config.yaml
n_kv_head: 3
vocab_size: 11356
positions: "learned+rope"
rope_base: 10000.0
attn_scale: 0.102
tie_embeddings: false
parallel_block: false
init: "trunc"
optimizer: "muon_variant"
grad_clip: 1.0
steps: 5739
MLP neurons of a small language model. Each row is named by its layer, matrix (gate and up: input weights; down: output weights) and neuron, and shows model dimensions 384-575. Each number is 500 + 25 x the weight over its row's rms, rounded and kept within 0 to 999. Numbers have three digits each. A neuron's up and down rows have the sign that makes its largest values positive.
A block is one neuron, or neurons of one layer that tend to fire together. After each block is what it responds to, as a language model described it from the Wikipedia text at the highest values.

L4.gate38:451442522493455467516514501524533505529515506487461512501515522497468544470513506477519549549492521484486497496544500482458434520440493457519528503515516501476505537469520515466528509513509487512540526531483501465512450520498528510503498518509530481501504490515518501512508510494495566515478531525492457483495475479485511492501500469503510528515486482461475504521525519469508503468545504519513479468468511553567522515522546477516519542512503483498524502524509451537545530499541466478486507481499501460517509499544516481503505460514558505503496467485513506528511531497490504472
L4.up38:521480522536486473537497494502495498522484515487468518520480496476477495492503509511506539522502499457484496510542507499495488515515487554544516468475497535539497550480497491458536495476491462493491517519494528502483486463510532535460494505484492503520524473467511518493449538524534517530535509505509507479511493489558491499508526475511514536482506471493495490531537523540498475491488516515477527529517523573448482466570510500551486543543501507513473494467488532527473541505529500486508523466481491430507520505490461523504494515542512496515530490494472470558491490426501503497
L4.down38:495546505497521491490525477490474508459481475489491472495516510520517504475481481478498527473475515496538496517526489471543492482483510475554480544500455486488484459490483550526490504525508494474535525480534500528523512462503487490484527513524470514480504515561490521457486480492477515554477482535501526448489506534527532466457526475497504523549492498515486503504484460486523512492517464512517529481526501502526539439475539500492475488468540531466535465519553508488501520473484489455511516469507531458520496479459483427541478457505547495490489473490510491461487512536518495527
L4.gate555:500510480492490491473500550491512530501494487521497444511528535496531473508528506475525506510507462516496495480491564485500489519541515488509531460489453528496478476501522528505533512469498505499492550508524516512494433504461528534551513469471449481505448497498479513502568496499457469530520504522473476487491458478496529505523520510487514503508492523509549501487488495516483511517501512519517481508487492511542476477504489483481501511513490466490533525535487477530488502506499514501484471474514463500527522460522505516551504508475518532470515448522554481508553500498504497542
L4.up555:503493487454498462482483480522468485511519461517484503496506489482506535491521557510511474525492542480493475453476479519505499574473524511474480480525516478472496548463528517482484463498506489463540493523477464472482499546512492534553522515490465445507512459526478474466474497515498500495484483507547543449476494558488522462512543495514497500516482467528505513501486496559511472505525500483502525505511430562486502492532526499480509514453487486482511530482528513557485476471491524485551479497485493463494524511523518503501510525501531478477471496515511474503503521485487498481
L4.down555:504494493479503517458521484499500517520482507460494482506460530496517475465516490487515528503527519503469503514530533488521465445478477496523511476482533475509504481489477495509494522501514478532476536503499525507457496489515458477504530502483496519498461487499524496477511465466481481498519476500480504522483463480462502520504485489509514507509530478489523529501504525517525547502493486516481482481528456484500444474502465550496512512496478523459512504500506493528445459508491511479529511503508541511496482510508527496526477500481491523490507497502519478461548483465490493534
L4.gate1203:465488539498507476507503502493438520527488529460507521497524469450487506541506569502496520517489494530517478458491471488521459512487471513490503492488535500496492480470517515519559451473481566480527517479503484515475523498457451498500480482490495464508531530516462464498494503507495495479473512474484493496491472487537509477499535492554510480512527515501506534524520530524487489522554500511466532437519509489471499470492453513489497502502529506482478470471445478510520454492540529516470558490468510485499483507531529522481527507499526531478535515520461468532478494501507477490
L4.up1203:517513488556518507511491491516495468521487554524479472453482497491454534502538519459536490512506508514482493485504503463490482439473516485494496491525465503503516504457468546515494471503475513476510559515561508522557486503503516447513482491526528482487479494496478498473488481507488459498480548506509520503488452479519503527530499465502538514484483488546463543496503515535510506529535509476523473478546495557534498482516469515500508497454492459487519468515515519546534501470512502485498493439480532546490523529484484533479459550479533466458484487500463477505556482507519512505
L4.down1203:473529461538482487522527522504502539501554506542513491526480533522473525471462499488509536509521554481492514489525521454499485509481546500509481495481517513489471461509467491505491518485496481470511521497448527472541471493537486504520511475478503512492507513501508476494466499518522504491460512536480506500509496515488508560484468499531534516489490515497462486482482512505483511497453453515514513500498458478512476487519502522521511510544476579482501501569496503444495490500492479518474461531506476515500503449498492526471523473526486491499526500486530519526495491500506521478
L4.gate1399:475511521503426445580522496519538518508487547536512480478483488515546494468512500482510538515494500521522518466500471531501505483502487520528476518487474498497458548514473522525468514529491549487500532546474512488550493492521536465513498510500509538518524496494509512523502481532505520505532488516542521502493518522544545493511467532499498512447496505522463492506491496416502495540519502494475436502528513487490469470488539458508547541496487496491493465491492495471524477517517523486523468483489517511525521503549532501527453508476497501479519532530490498506456494465512504520
L4.up1399:498505511466467530490537502550499520535506538504486454515469500472514513510519495525525540487513526516478535502504493508549518502500515491528509477457444496502487498543512509473522534524483519471520528501479513535520501516478494484519476480490466531470519484525521524482491531506554504488522524531495517470479528522497523531512484531515468520492478521475502531530503472492441473550517516474519430521542496505481468496478505506478518495529467504534460497459508525492510510483507516536499484472544503481499520470518578540520543485488518505525502539576491496538512506503499553513
L4.down1399:493463473496516493506482497503535481530470536488536490507549483479517508484522464529483475499514496471477528513558515451493477511582491495522513516461503522491554482477466493525511465526552513464467505509544506553485470495478466531547479486490471519522515489513530498545498507531469467519511520522552481524467502489461541493527491480480516501478509501457495502498457485478521469498523497528490482561509504495530516525474557490515511517499481471502506502531485487528508503530533509517470521501499454471553461476490483491453455525421484519514510498520489500466489512524476498489
Description: Predicate start after copula

L3.gate885:525475508511506499536504532481512493515494537462550524471537457485508501562526527471494505483489537512542523476535487490495487528547448519514494497487508460512511499514462468488521521482490498523555518465506489472519484514487526466520469463494485510556514480454529521515497493512481427495467523492550510508541486529475545503479499505520512474470547486521489502472452489500472496520490504463541461530521516512501496500536548456516459538529476468482545481491553492517536522516499512543528473494525483512495498520522522484486529508534477477467532472545480479529485488486502508506
L3.up885:467496487490463518501507516510475483508523446504520511494503511486476502503496526532469530508540462452546503473480494493504491499475487458504479499559553516533494508564474508493473474489502490535499507482469467482515525461522492528469539475512467456503473468544479518479456506526486475505486485470474514513535508509500540486458497529505537440458539498452499510498506534538505515555505473511498495466473501519504466499529505468530495487517546477505541515543500492540520478508501461545499530537534521497509479491535497495472503499469545507508473477503527487540502502528500549525
L3.down885:486495453516505476488479480530507532534494478508478448503495476556492452442457464499483446493509464483466532475522481494539508472453547471486518455492515459480475502516505481499479504482492513438465490513545514544554510480517478484457495541472534463468475542482518542497468508494541467518533512538472491470488532516514508502515509526507541527510503487463498538520493485509506506517546491484481530500485474464492496463506485491524509492496518506512470506485480541518440480467496491484454468520543527474498513447463496482517494508491472498484493511534492462533478516536510555474
Description: Definitional article after copula

L4.gate126:467467519506524540493481499476483500473515523483503485523490526519471458474508507485507501495490458462482539503529511491484477505474494556548526467499507501538501504479497481489464507480526505531490497528479505462547511501516493514440481479520496509518519527511550508529461515533523485538505510440506517474468540504505517460470475476482495483499500505516510478536542505540488509493440521490478489481524474532490551486504522477510469511500521496531488485487493483530479501457523501515519526500523431488491519496456439507473516470498529554548501512505493488496505514485469452517
L4.up126:478503508464450504474510493482521540544523515473548492498494499541496515496502465518445493527473451490504482505474505493522463480479506536520477484496520508473507488514496471493500525495530532509499538515488539507487521489497481517453552507548536503490521462553513504500486493537493469476508531536507575486467509496543467470456515482472470490480485551495470510493528488530526505528465512490471504436513472513474547498498444507495451521484499526530542485467476510512489526499507546494531518540509500497493515518531504524481525518510496536492498516499456504499503478500484523504
L4.down126:508500497522458483501511476488516521533492466465512524520485476509477532501495472544510494531503531493482480484481452484579483471489498455484499516505528529458455492557490509508498493492500502505512531522493491545507518519499520510523505522498532531504491513499527510488548489518500532472517491530470513519504491507518532502509533515551494490483537532563516454495501512534531471520507488535477487470529487524497507488500482504502518479471520490519497497496481543465503509528564475498498419490474506481525494526506507511507499518524563494482544501520520497553511452494507504506
L4.gate341:475505478501505521482504514470476515497542504555487489482478501506512490498485478479510491484461469454498531524487478499495505516513520471515520476507534506560509498512503475507506465476481501489520507486565524495511527557493484513475478519568527515512490508455488461527463486503496480499531482495483512508459490510475489490449533542430477460487476495527517502532510477499511493535512490497438490479509492537482524495508500513509474491503484507450517466466436477524531498495470466451504505495496490512496500474496489510513463529511487483471531509538502544477473500460477520476
L4.up341:532519492469497527517464509476498496458486499522463478493488472507471526508539511461496520505493529514525529474512545534477497521489522507519501492496469508484506525457488511495516480490514541509477486506487482515509493502499517479493474458489527478429486504525518512475507461516510475543520482499576506459493504511442539489465490482538534510507493514512514471495491499485546492495507495526459530498490548507493549501463525512513531474464511514521493512509519525527490483487514513497510500482525479473499477490503522507518488526523494482474483479509480508500553476533526530488
L4.down341:455455490467469478491502481535504510488517486490510535501504440571506492479462468524496492527494468504530484511526491521464552491502516539455537527549499470441481467465499506486512530485533513517491533512510521514560510434484455495500524485513495507489517517508506505449505526510484474504518535490493496512516525507505518506479523530507443466525496480504527492441483486487483478470461470489476517512584516490480481500516479470494498508441542493493472512494482562528495501480573517498518509461483467487490519492472507469502472533461505518519484552463513518505499507530490486484
L4.gate595:515486499497527482537517504525511501503519535484506481522519455472511468500543504507513466532510445539491478519464551484494475455451520523475507470519518498486494494517467498455484504514509489490499487528494490502543517481511499476540508483492492520466464514490487504517532471472497520512522505501527507485528477479539477492483494509488501468501494505523506508536513499537471518491515534500544491477493489518530481483514485522476502496523528479499492461525519489506493500478509467467454480527526495492459443496495471519469505489480517482458494497492542507491498478519452482502
L4.up595:505488488518510518456460502492476514518466502523471511477497509464529501473494514508511519483500549461500481517478503513527515515548509547539516501492485540486547514509508508450489479518521522435532513502480552462501522559472477473521514469503504525500511531511456520542481512477488484497498513509504468488532486526510502534521503494478566510529495475527539490545498482522488504476542474505529497453530486514481494520495508454518475486504530467512545489545479509529502518494571468477545489506484470497526504497484539474518499488490440551491532491524520488513486494491508482528
L4.down595:535511501534487489523552501512463490511494479551506458500533520500482514476501546495482509475521506514538522544515486530541546431504506453530514498519460542485487491477489507487474502521481468497512460459489475445486481509559452506500503519519519516496495529501495510477489502476483502497477501481545508537497512480502513478478488523515530481457461512514494532510494505524479510482533498502499474494481506485463441492474500483472499480529554460493475515533486488458503481485505481516504516499536557500561466465489479489474492508479491511519466486533510480514496519440471475463
L4.gate957:513491498450485561493490549527535486474498495490510471490453488533464503473558529537489502487465464444485452568505515498527436475522477503513484500506489525537470533487476502493508506472471518496507480513521500523534529473483515529536533525503462515495474507476492468494494515483490492504486497529526497478490497504490482471530479511483492471491535520476548509497510492452473565471454482463526493450515486470534457530521549549515505523501521506496479504485515532499514469480461480545514484505495517495510476498501508497489482502527499510464471492499469514491489499546524512464
L4.up957:462534512502547496490484498478501522502524488470482474489488453556515549490485515503486528505498535507503494517484520522475492470474506485514514461496519509476476481502465532525480490462506482479502559567492515473471530505533502501555529557480488497475517501481495512468509466479522490512532499470523496479471456465484531470487538541487547483514454514526467504550447467489499494489507513556545526498534483491477527541479466495514495498473478494483523529500472564475476520504522502542429512484481467512509496490516531485484474515535520521468497505529522525530538490430520517473
L4.down957:477427517490505461505478486467473476465500523502520500544521510483504476493464506509538504492466479547464492521514491540494524482477536520492543564459479468473523474513500550523519489526530465491495481515494509525488553526495514488528521511478465505500503481483469478530476520489512513426513501499498538543498475516483499503503519498482467518508491539493541451492572500508504467486534467525500512506496469568510472495471432480516507542520533512486549523461516459477470490546488496496539501522530513483516540472530442499507536500532510502473519501517484486608534525495499546480
Description: Mid-word name fragments

L2.gate396:490525503469541547455506549524499510486505515479485503487514510482490490489474479496532466504529513461510484553537524504486525525446499487522519463522512514515531526496479495482458469495462554460493503509488505474516506482493513562518521522504531577518480489512473517520453476498491493526563520483534512504535510486514530481475504509507512498520503551499545454495503530489506513493502459528514486485550443479494478464491522522493495515474523494504523508478497485509526465514497467518507466501430459504515512482489503491485553462486488530507516503504494469506493479555469520485
L2.up396:543517524504482435472480533467497523513539491493499465527517452476519511527524510488464489488502479438524496498474496510483570538543490523477481531497510494471549514506481540544458504470495485512503516498467499511483531518461513487507538514487511504494486505523513525481531495539516488523536439540514490480513480494507434469521515489530496476534452532506520487474477526441497524493483535500500477510526496494505502495448526448467459505497502494498504522531486486494520501509532481514519492478549494501476496478498508482482486525526476518490492478478461483501479538521494465495
L2.down396:520468507480511505428522514505470481517512495500531517479505491437495499475503500515495489486508509473491489516511487449479491516528519504533510517547513483497523488520487508519476466484490528473493512521476511485490477475485505547468497469481543503521472477501528524472484466479499489493515522493508533528510500521529461499507466534534510524480539537524557524501508521528488476492494493521499506504507478474496491485445499528494518471513521520465515493520500525516530512514494515532464464517500502490501472518480471513495501481528537501517514508537506472493525478547522545472
L2.gate1158:481520430494536515491546517485496541504501486475495482491476522511514509504488521506520487505483498537514463520532491485483506518513490494523428481504521476479526468475551519517473480522535507557491503513508504488518504489540518437467457495539502521508503504529474525503562531468514488458541530453477496474493536498510497524490489476528521505500488483502512483525523484519515541513494493485508544509522507503501492487441494507465526481490531493484493507482511493498497483517536500506517532485468497475468517538516495492476518539461461502493449494479490525490509542469509521514
L2.up1158:522517475436515522529505473500490481463508466493515514503495487519479530499544465519534501485541529456511483464545508543522513552501536444519520477476519489519500486472498478481513535486516508518542482518544493495519501492520502489472485496456520493483475460487545528497482538518539492520515463475500463499500463482467493480489453452478493497465491495457563493545548465509457559486518519484477490492489526510522483505482479498508513520523549468480502509508510482530512494510524453481529526473478473540503482513483458517499496476526459467454439438490494501502528496513478531525
L2.down1158:533522471464524524511493480515455487529505475531500518513499495493454493484567510548488488524493536491526518517503538504509521495509501489515520529512542464470516511504482486513514461532496508469505524504492490510502473518520494497476495433468559492483484483517572493520496499494488520520535500496494515504499450506471518519504529536495534524503513528540470522544511492507487457462528554542517477527479486549487480503497498503503540508461499476501466484574468505495470468511506513513509461498519510530512512481507502520491484473549568516556531493514517467565493486486509528511
L2.gate1190:486533486491482514475505532557487494526497504476463511496488466470501461511528506518547507501458505493501483577510509487478459506484460504458488450514523513501487531510536463516495487495496510549504422472499471530463523505556536513467524509496498549471483490516497491496603506510492509523480449470499485478490528484484494477514450466530515524479510485491511493535544494538459515513483490532485512507496485467475520526487534524517508459493487450504505533503503508473487499476525502517528483504514510542469532509487532466492541544512476514469481485492454499516508485516503491526
L2.up1190:560491498491494443470496507519500526492515519482476522524529473500481492474500488498492509491488517478477515473481461499501519484489491492541516469512490510524531479482512424521449439449448483503493494523489502532534524499478498428484575486518482479497498484472509479495522452521493474509522466508516483483503491503493489509504521484511521512487546471511525501490522535490483497513530533492536514543534494497459531512463474507472456479514496536500545515549466515490505527513504477505497491487514478521487475484495502513483484489511531474473511512480514489516543476487508497495
L2.down1190:526527489497510470525522487502556499563521467508504475541487568506509503471472473476521510482485532476506485511529513467446475496498481525530514509483515522447473556493470527473459524488521498527534521512534477512509473456493513504478512504466542495478512498509502522511532542523529549522502481522522520461499536523536519525520523471493524517459491508490486503518487482524481505527509496532479505516518524451494492487507487528472466514501503448495550482533500466499485487476546511470508499502533545473508501478494524486498492517510547496530486459473489494491457511515465523505
L2.gate1240:543492477488478553466503516505491494479517499487507476547463475487493511511486511505491491512481484480494525499535553480538490491501516507503484482516517504532493514479521501486507537576532476486496506531496535475482521522495467516463474494547507530511496506470495450523491474471524490490564561516472498503525447522524512523465500488535473497540509517488498533518508466480467512493499471505545529463532515505490489462510496522529495489474515503508518527507463545481540551513547486524472526501498506509508486530500489522458519492535512502493500484489490529478517456501459499463
L2.up1240:492454497488480519488496479489512507502432544496508518457499531458478521501474447524498468492520496460484515496567552468507513505491529474545528525507506514484487448475518569471479514522507473479522512513543498511530504505487498470458516496512502520482494464540531469492486490466509462472505480523512502498470457496502467504483475477460513498500485514526540511459491521496490491537500482517515482501538468458441490488501468500485505468528555516495486539534533487533517496475479505547458519518460512541481504496490522484464530527556491481511482469444517501523533493508534523512
L2.down1240:487517463516518495491552496497490492486504496505548542497503468541521498479465523514475485500493509466486533492446535478467565480497520495464549504512530496494482460525495493498458490500495495490492523480510477507548513524478516466500453512494514477512554496526530504485526510483480525501519488491473477506480502502490518485477544500470527489513491480517489522509511538485497494488502496489531520518463497497467525473500497450495525490535513531491512519499467458497489517492505504518479494484507495480476514539516489537477534506522513498487505539471529467502502569521514502546
Description: Mid-name word fragments

L3.gate620:468494478515507562502506471525526505502474462531552517509514504474496483512547478447472491475489496478506480482507536497496471538469483485528511487495484504518452498456488518521498505447483513470527499461509507494496482511474498483517494500470478487479467548529464544498446509557484500531553479496528539519435525483503532519463502529553509538527485510513497429510494486499519462544482507502529498498516485481479526502496482472502455486495533500501459480501483486520524507510527519480483531510477480520506466496513521486457475489478473509518481497510522471517479519520477523510
L3.up620:514471540505490565520500513517512496478543515547500494466488473500451486503495471497518496517471510474500493486471466517469509490552496493510505459486514561534451508508474537521484498476492511459496462522517540516496518526503513479491511472507494518501509489505513487519475486491498524480491512511500518481459471549518475447497509486481533514524520538504471521493525539515516503509503475502510557497523480503523512501529465515546497497495538483495485478478512490479515477501491480506498523470483475502449486475524505492510473489479501463475562533472453506536481516513478468512
L3.down620:564491516513499487503543496483485542496497529502499447479560477513486445512526480498494426481453526482508503507498498496493499524499509527479474495406559502490477480503513478518511474490503468489504489537472519519500501543447524455510525485485459503495479527530533508521504467516467529499476512487543495466496470515496505518490516482535548502495491555503516470509491494492501493469456477516530486504533483530495475502522491515539478475506484450511547513530476498544500518506505547520515504505488508456486496505483538466543514504498511485519506529491462535530515502480520469505
Description: Mid-word name fragments

L2.gate486:542506475494483469495464515511487504502463468472470491481509499524464489494531497479456500502460477525477505488510524515492494513543503485493467459526494463521474478481509486487493533483496492492491486520429460494518457504483507520503480493490502523507523503536526549466479495474538479470467534521457512509486464474499518471502509473513537491456460533542491552451506517520494528490530479524522518508518488490491484474522439573482507475505479494474464510481486468526524481506507494535458482503464484494543470536499521472474510511480503473513482537505476463524504473477485449559
L2.up486:522453526505498509462469508516509534492512506436504466472476514477487483494487470455531510487488464504489470510507475496480519456537524528507488512494513543494487521497468436465499523466482498489516458542505489483487482497528542487523517517541447517490491564505475530489502526480522527515526524456484527491510488508518517467455512533490492479538501490516518516470552483479470457508474495532490512504461524494492534501504501509501445501525480502451541508506499475495500542459487523481461508480532503576486540468566485494542547508518547517509466490532472501495480495503503534524
L2.down486:539480534468508512517478536516505499483479505476502493491511516506469494463524522472527458492501515539532495478508475457503480539506487537539509487484528485486549487494521460486539490488482464485491490524482475483527480499550514546491516460474476524493473497482505494548480479510487504551498506478485523513488492445534532488502523480498484520505503512515534526437472511512507521477489529512514498498491489518504511498490473500514467537505529514494485473487539513495505516498522477483459537476487477488530504508531514489497523509503544509522453499489457546517505501512484526520
L2.gate609:540471468532487501534448474486502504475493457475524492502491523492446498521533475457483526509483526459460431482479523508522477480432473514531511506530487498499491506476513464510521466489463457480479458509507504500503511479529527471528489480492505513508487470481489499494475541479483498492521495528488524510563461507488478505520512522506496507549504529462503518527493459534483495462460533531495486516464552501515500483509495523475501517452494494500508560466478516521518488438468515477481518541515508508512503523483522489497456501448497499433484509531482508467494488455481494485
L2.up609:492477515516464498590491489510496511456470484487496504503528518504484536496519521488466501435557510501536463484478508453494482505460451495527478480521495515521472537484491485481542475468480508481513441495493516451494535497527505482502504439478499503495522480496544487493490526485504495525543496500451523509510524526497488488494493480478507477508520532489460541470490515525485503433499524515502496508506508483508517506496474538508488544486453483518525483551470479486564466495501492469505461481511507478491499521437527487512462550517497460514470525481515476439505478505530477459
L2.down609:542468545521527492478522502479509535465520430527517516519558488497518535510520468484478515486546485498538469453500476509467506487538541490566473503512516576528469500510493483496559485517459489518490515513543530471479509530471496520524512525521513483504510469493489490503501466499463515515513518520465498520517486498539514495524531486529526469514496496462510513487508565510520521452524502514516517482467536538534499492520489472512436499525529481546488463469484539526512486511487534511521479500475512452490484510516491486522466489483556491484556511505482494515503522487491537540
L2.gate1055:527530495478534479514544540504517511562485504517482559504512525496477461509519505467507482527477537496493480484467558485495510464503534512505470465476500507494510486540551484472497490453488482509482482516500493465478482505489560464500503516473487542514481519480527475460544502524471505497498518527519476524522415516555507506513514484478471511522492482471498470490499504452504547503531460510513458494500489523570517498523501506505511547506534510492469547530456512506497489488506467571485503534499495538501492505504486483506479551510469486499462469463495485454499500481542528497
L2.up1055:454483523522506476510520529452476470504517493464466521519543499540540482501479546533480495534473517483540499466520523480508527533494506477490458464502522495511528473520514496446475485470496486510531505522494491461435498470479529459487513527464497474502476519504494501493564514490524495471502519508494530504523431504494515510509497495469520507516479530499547484493526488523535515512532476510518486487515505503532512487489452522486509489544531498526508512500483500466489518518533480533495500504490488475545473507482495485524480513523506491491470498474522501483509466442507540511
L2.down1055:495482483445496493521502484525500509468499502518525489466518505542511514465515485503450500548512479479534469464570542470528485541506465529508445508545478487526495500546478516489510453498506536487508541512520494476527473510465546486484508516493486485514490509485489492467509488498502472484491486491487486478536420503489497448514483492526481511495498516489464483480478482530504466508469515527471502532523467479498495516453492518474487485512533506554478523521470512485515477498522510512489523483515463500458526502501514491508474520454495496475485505447468464468497510465524448512
L2.gate1476:474490529490523489477507494523538465499481509477487542525506463488528482531503471516551488450511497513499497486506515485504482522489513504546509511511502487491498470466510527523529520486511417496515511498521501546454488522493557467506495498497526525541533511517550481490520514539502500506521494523521483511517499513514458538492471545520512469536555495507484535530497561522480564514507478527507471492473527506508532501479481500517499507492503520466530538503496522488538503456494494475486485493551479529484549508517497509482539507536509464523477558493466509497526506499526548501
L2.up1476:488483505527500485495535500504493516460477523521486522489475520479513496517518486470541483484461530502511517497491506521529513491550497532522533493488538462491504502529485510491530582498483512466531537484510531495505511521477515468522527486483535498523519552485513473473493524499506521493508509519563491514503472539469512523544475515548483520526515477548487558505492555494488546518466513532485497533456494504522448525485518581482469479490459515504524523514494485502520496456515511512518494509499491482521519509477532487512487517494498496505471532493492442480524505481488483528
L2.down1476:453468482507474495502461510493501505500467540466506506487467482486497531498506494543454468469538520492506487510470484479478541477510504514510491498522519530544500429482466503517471495510494472490542525436515506510478527514483510473496505514511445523492506499483483475469523501517499452511525485483479510515470491508474506568467457513529486509511478508489464494496480518512456536465477499524493549493529537498538519510509525533492415535499522543495527486484467505546508479486483482529464504533517466508485525534515533471513532493486485466550488517466488484480480499507528501473
Description: Nationality and demonym adjectives